Weights of a small GPT-style language model, trained from scratch on English Wikipedia: 64.1M parameters, learned positions.
MLP neurons of a small language model. Each row is named by its layer, matrix (up: input weights; down: output weights) and neuron, and shows model dimensions 400-463. Each number is 50 + 15 x the weight over its row's rms, rounded and kept within 0 to 99.
Before each neuron's rows, "fires after" lists the tokens most often just before its 100 highest values on Wikipedia text that the model never trained on; "fires before" lists the tokens most often just after its 100 highest values on Wikipedia text that the model never trained on.

fires after: " |", "|"
fires before: " |"
L4.up1367:35 42 65 62 57 82 22 23 34 55 55 50 44 66 60 28 46 33 58 64 46 57 80 41 70 36 50 42 52 46 52 31 52 39 68 49 38 30 84 63 52 89 45 47 43 32 51 60 56 61 43 57 61 52 50 25 33 41 57 40 65 47 34 45
L4.down1367:95 39 45 65 52 25 31 61 61 44 28 56 78 25 74 57 61 46 63 48 55 53 58 44 49 13 51 34 60 64 56 54 29 12 51 67 44 44 21 49 51 59 52 65 30 41 62 64 92 56 47 60 44 34 45 61 66 53 69 56 84 73 65 53

fires after: " |"
fires before: " |", "s", "."
L4.up560:24 55 41 59 57 64 28 35 75 71 54 73 19 43 50 45 63 63 36 43 66 54 77 32 48 50 47 31 48 35 72 44 65 18 34 44 34 27 57 75 37 76 42 37 29 38 52 46 77 44 36 45 44 43 43 51 49 35 61 43 82 66 27 49
L4.down560:78 45 34 39 40 65 49 56 35 64 43 50 65 54 62 54 37 24 52 21 68 45 42 68 43 45 47 72 50 43 38 46 59 65 35 35 51 53 20 41 55 41 55 60 69 49 35 48 26 57 41 62 73 29 67 42 47 21 53 13 50 46 54 59

fires after: "|"
fires before: " |"
L4.up1896:37 66 62 38 47 49 40 63 37 49 53 48 55 46 51 51 49 40 30 41 57 56 47 61 70 86 69 42 44 44 41 18 63 28 64 49 88 43 57 22 72 59 39 62 69 71 61 43 06 33 54 21 65 40 55 41 44 41 46 22 80 35 68 49
L4.down1896:69 41 73 66 55 49 48 06 46 60 36 58 59 46 56 74 55 49 61 52 65 46 28 67 47 48 56 73 43 54 50 48 78 69 25 55 33 46 45 54 67 25 56 65 60 54 53 42 28 23 23 34 63 38 69 56 55 15 19 52 30 59 48 47

fires after: " |", ",", "-", "man"
fires before: ",", " and"
L12.up1523:50 42 48 68 48 42 49 39 91 98 55 43 46 65 52 48 20 38 53 10 46 51 65 30 54 60 56 38 41 45 61 68 45 50 26 71 75 16 63 36 36 36 40 30 40 76 67 41 37 34 61 43 37 53 34 27 67 70 74 51 48 54 32 21
L12.down1523:58 47 36 42 57 50 56 53 31 22 45 52 22 29 76 67 64 37 41 56 65 44 67 42 44 51 35 36 61 44 49 50 67 61 51 47 48 68 39 36 31 38 74 65 59 56 18 56 77 42 48 63 45 44 54 68 36 63 55 46 48 51 48 51

fires after: "|", " |", "-"
fires before: " |", ":"
L4.up1200:82 75 65 53 39 74 48 44 33 69 50 46 30 23 45 70 44 72 63 50 61 37 71 48 76 51 45 27 46 39 47 50 81 51 34 36 41 27 64 20 68 78 51 40 55 30 74 54 38 63 42 22 40 46 47 49 35 27 68 59 70 39 46 66
L4.down1200:73 54 75 39 53 36 45 49 29 52 46 46 71 60 40 39 42 25 57 43 29 51 74 58 53 46 43 65 47 45 54 48 19 45 45 44 59 40 80 51 46 65 38 30 63 55 42 27 30 28 66 70 61 45 36 58 33 62 42 86 75 51 47 42

fires after: " |", "|"
fires before: " |", "\n"
L4.up1333:63 65 41 15 39 54 39 49 21 63 23 55 40 28 65 50 81 51 44 49 43 46 55 39 69 56 52 49 45 43 43 57 26 56 54 72 41 41 62 61 65 52 60 44 51 33 64 30 55 44 46 54 41 30 41 63 46 19 58 40 55 47 42 58
L4.down1333:60 41 50 45 42 49 54 40 58 27 43 40 44 70 45 57 52 31 23 60 48 57 63 58 48 42 51 41 38 45 45 45 47 19 15 48 38 48 75 29 34 38 40 32 53 23 62 70 38 55 45 64 64 74 69 70 40 47 42 69 89 83 46 51

fires after: "|", " |", " Republican", " Democratic", " ("
fires before: " |", " (", " throw", "ed"
L4.up1625:52 52 51 33 35 58 18 44 43 43 45 47 29 48 21 27 48 55 60 37 68 24 55 39 58 30 82 43 51 35 41 54 56 37 40 47 54 25 67 28 70 58 54 62 59 51 49 37 33 47 47 62 32 43 60 58 33 22 60 42 66 18 37 53
L4.down1625:66 39 47 65 59 43 25 52 52 30 54 64 33 47 33 41 45 45 69 47 74 71 42 42 43 51 54 43 33 49 31 59 47 08 48 75 69 50 50 48 57 49 36 35 32 83 59 43 61 56 38 45 34 65 46 45 55 19 52 60 67 31 47 45

fires after: " |", " "
fires before: " |", "\n", "|"
L4.up929:53 37 63 47 90 46 55 41 42 59 16 50 55 37 34 50 45 46 51 46 52 48 79 45 43 48 52 49 69 49 32 57 65 42 58 70 49 28 55 56 78 59 46 39 26 59 67 49 57 71 48 49 36 51 38 49 49 52 57 54 45 12 35 43
L4.down929:68 72 40 55 50 61 51 62 53 41 48 42 46 54 46 36 56 31 56 57 41 47 35 37 36 49 45 49 51 62 52 39 52 70 54 52 82 51 24 40 51 69 31 69 85 51 72 58 53 56 23 55 75 61 54 71 73 34 46 43 33 68 41 62

fires after: "|", "-", ",", " |"
fires before: " |"
L4.up1755:47 48 84 27 51 40 34 72 31 47 42 57 29 59 54 80 86 51 43 54 74 33 40 39 59 50 73 69 58 38 68 28 57 40 55 72 63 27 31 56 51 76 39 57 40 55 41 70 30 24 34 64 86 40 61 53 30 43 53 42 46 42 22 55
L4.down1755:69 37 45 32 42 75 69 55 74 42 56 61 32 42 53 40 56 51 59 45 38 45 66 52 45 38 47 32 59 52 50 34 28 40 51 82 34 60 59 45 63 53 68 30 65 39 51 60 51 44 32 58 42 60 46 25 15 51 65 61 72 34 89 48

fires after: " |", ":"
fires before: " |", "."
L12.up1120:78 41 32 61 51 55 45 42 49 59 22 55 50 06 52 79 53 52 84 39 52 31 30 24 34 56 75 58 56 66 56 43 52 32 63 60 47 55 33 31 72 61 64 27 44 38 41 71 55 36 35 42 55 37 55 45 47 49 50 33 41 35 47 30
L12.down1120:59 20 64 45 31 62 56 54 71 63 70 71 55 57 38 60 46 40 63 40 60 69 36 67 61 49 32 41 36 49 67 57 73 63 41 54 61 31 71 63 30 41 34 56 64 61 65 44 76 52 47 32 52 68 60 50 37 60 45 29 32 73 55 40

fires after: " |", ",", ";"
fires before: " |", ",", "-75"
L4.up1715:35 70 45 57 66 32 15 66 58 54 51 46 36 18 31 57 46 54 34 62 52 30 30 31 46 81 51 49 85 60 64 04 84 46 61 47 44 42 60 59 71 52 31 56 41 77 49 58 59 66 38 39 61 47 73 46 47 12 52 57 53 40 07 50
L4.down1715:66 76 55 52 28 67 45 09 72 49 48 66 54 41 39 47 48 75 43 35 37 50 51 55 39 53 45 44 44 31 34 55 67 68 52 34 37 65 66 61 39 49 73 68 43 68 46 33 78 53 72 56 49 76 63 52 68 46 58 46 48 63 56 32

fires after: " |", "=="
fires before: " |", " the", " and"
L4.up1716:60 54 33 52 83 60 44 53 31 65 66 48 33 42 30 28 54 33 58 42 22 45 88 53 47 36 42 35 25 19 45 45 70 48 54 41 43 39 64 49 50 66 22 42 22 28 45 81 46 42 59 13 34 62 34 36 17 32 69 54 58 45 39 49
L4.down1716:55 43 59 66 41 48 43 51 26 49 45 48 51 54 62 57 33 38 57 36 55 64 56 30 45 43 22 64 44 49 30 30 53 36 32 78 44 61 58 55 63 54 53 80 54 67 63 48 64 40 52 60 50 57 54 41 35 34 61 68 38 61 58 50

fires after: " |", " ("
fires before: " |", " animator"
L4.up1882:53 66 47 39 68 82 62 52 56 72 51 54 43 49 63 77 22 64 27 35 53 29 59 32 91 85 61 46 56 39 73 25 45 50 40 54 53 42 45 67 36 64 53 41 32 52 22 47 57 41 31 38 41 57 50 61 52 58 66 25 39 36 48 54
L4.down1882:46 79 33 47 42 53 50 26 33 66 55 55 40 69 39 51 28 16 60 59 58 58 88 70 57 60 54 39 18 59 83 96 60 33 64 66 50 25 56 53 56 66 29 49 60 34 66 61 59 59 37 47 71 48 66 38 48 48 43 58 39 71 97 45

fires after: " |", "\n", "=="
fires before: " |", " career"
L4.up758:52 69 53 80 62 49 37 40 49 55 30 77 33 24 47 44 75 75 60 45 62 45 62 36 52 22 52 20 41 43 47 38 51 35 47 28 48 50 52 68 57 72 61 15 45 09 49 58 70 46 48 35 53 51 45 37 74 34 52 59 64 64 51 60
L4.down758:77 54 58 54 33 56 45 59 48 83 55 61 40 25 27 39 37 48 38 51 47 41 77 44 50 54 32 58 25 43 72 71 75 35 45 45 44 73 46 42 54 06 33 71 50 40 57 37 56 39 49 47 60 54 44 51 54 51 62 44 45 58 45 52

fires after: "|", "-", " |", ":"
fires before: " |", ":", ";", "."
L4.up7:28 47 84 26 75 43 56 62 56 57 55 50 38 50 40 45 55 49 35 55 69 22 65 16 41 54 86 58 44 79 51 41 54 49 45 54 38 38 12 56 35 60 46 35 39 66 22 44 40 55 05 45 55 46 60 49 58 42 53 52 35 53 40 58
L4.down7:21 71 34 50 88 71 46 68 69 52 40 40 46 44 07 51 57 48 41 46 45 52 66 39 48 56 64 59 32 51 26 89 49 36 50 80 53 46 69 59 55 60 45 49 55 82 57 02 51 66 63 57 41 45 71 48 59 20 77 57 48 29 50 61

fires after: " |", " —"
fires before: " |", "\n", " —"
L4.up104:49 54 58 62 79 39 28 45 37 61 23 65 42 44 56 70 60 52 51 29 47 45 65 42 47 79 61 52 49 55 72 43 33 52 52 38 36 41 57 72 81 50 51 50 29 59 38 27 42 80 14 51 59 57 36 29 56 33 59 43 60 18 41 54
L4.down104:56 59 58 79 54 60 78 82 66 60 75 58 25 56 40 75 42 42 56 58 54 30 72 64 45 60 57 46 56 55 45 42 47 43 70 56 80 27 73 37 57 56 44 41 63 40 62 50 20 34 64 46 36 22 21 28 52 71 49 48 59 58 44 64

fires after: " |", ";", "|"
fires before: " |", "GPS", "CL"
L12.up1634:75 71 54 46 81 47 39 51 28 30 35 47 46 35 82 48 66 27 59 41 37 46 70 63 59 42 60 83 78 13 34 45 61 79 30 64 47 45 25 52 55 59 35 25 54 48 69 51 61 78 50 63 64 25 58 51 34 27 26 33 14 31 70 72
L12.down1634:51 44 56 45 26 49 34 43 66 59 79 25 61 57 42 59 53 19 51 39 52 23 60 48 30 46 46 43 29 66 54 42 53 36 64 27 50 97 45 51 46 39 58 31 56 39 58 73 51 51 66 39 50 60 55 48 53 54 72 79 67 64 43 33

fires after: " |", " 2"
fires before: " |", " 0", ".", ","
L4.up537:61 37 52 77 49 52 67 43 75 63 41 74 42 64 54 68 61 59 65 52 37 48 46 26 41 72 58 64 33 70 39 46 74 42 57 23 33 33 36 47 51 90 31 25 42 80 50 53 55 37 43 65 23 57 38 51 28 44 61 52 46 63 29 57
L4.down537:59 41 42 33 51 58 77 22 53 79 45 59 69 57 57 69 44 34 65 29 59 56 53 34 41 47 45 48 40 66 49 50 61 54 43 48 41 62 48 21 48 44 60 55 60 59 43 62 60 55 38 59 67 51 83 71 66 42 44 64 46 84 57 66

fires after: "==", "===", " "
fires before: "==", "s", "\n", " ==", " and", "==="
L4.up860:54 46 36 32 48 53 55 42 39 31 23 51 53 22 53 46 57 42 51 51 51 54 33 59 55 38 43 42 54 33 42 37 67 52 64 45 65 29 49 50 64 54 42 58 49 51 36 59 41 62 58 62 47 84 08 19 67 22 53 33 62 22 61 39
L4.down860:61 44 50 58 70 61 63 52 77 22 37 58 37 43 42 40 47 46 58 12 61 65 31 38 46 43 43 67 47 41 83 51 23 89 41 38 63 51 34 50 43 73 64 36 55 63 44 33 63 25 40 46 55 38 65 24 54 59 66 67 34 50 35 37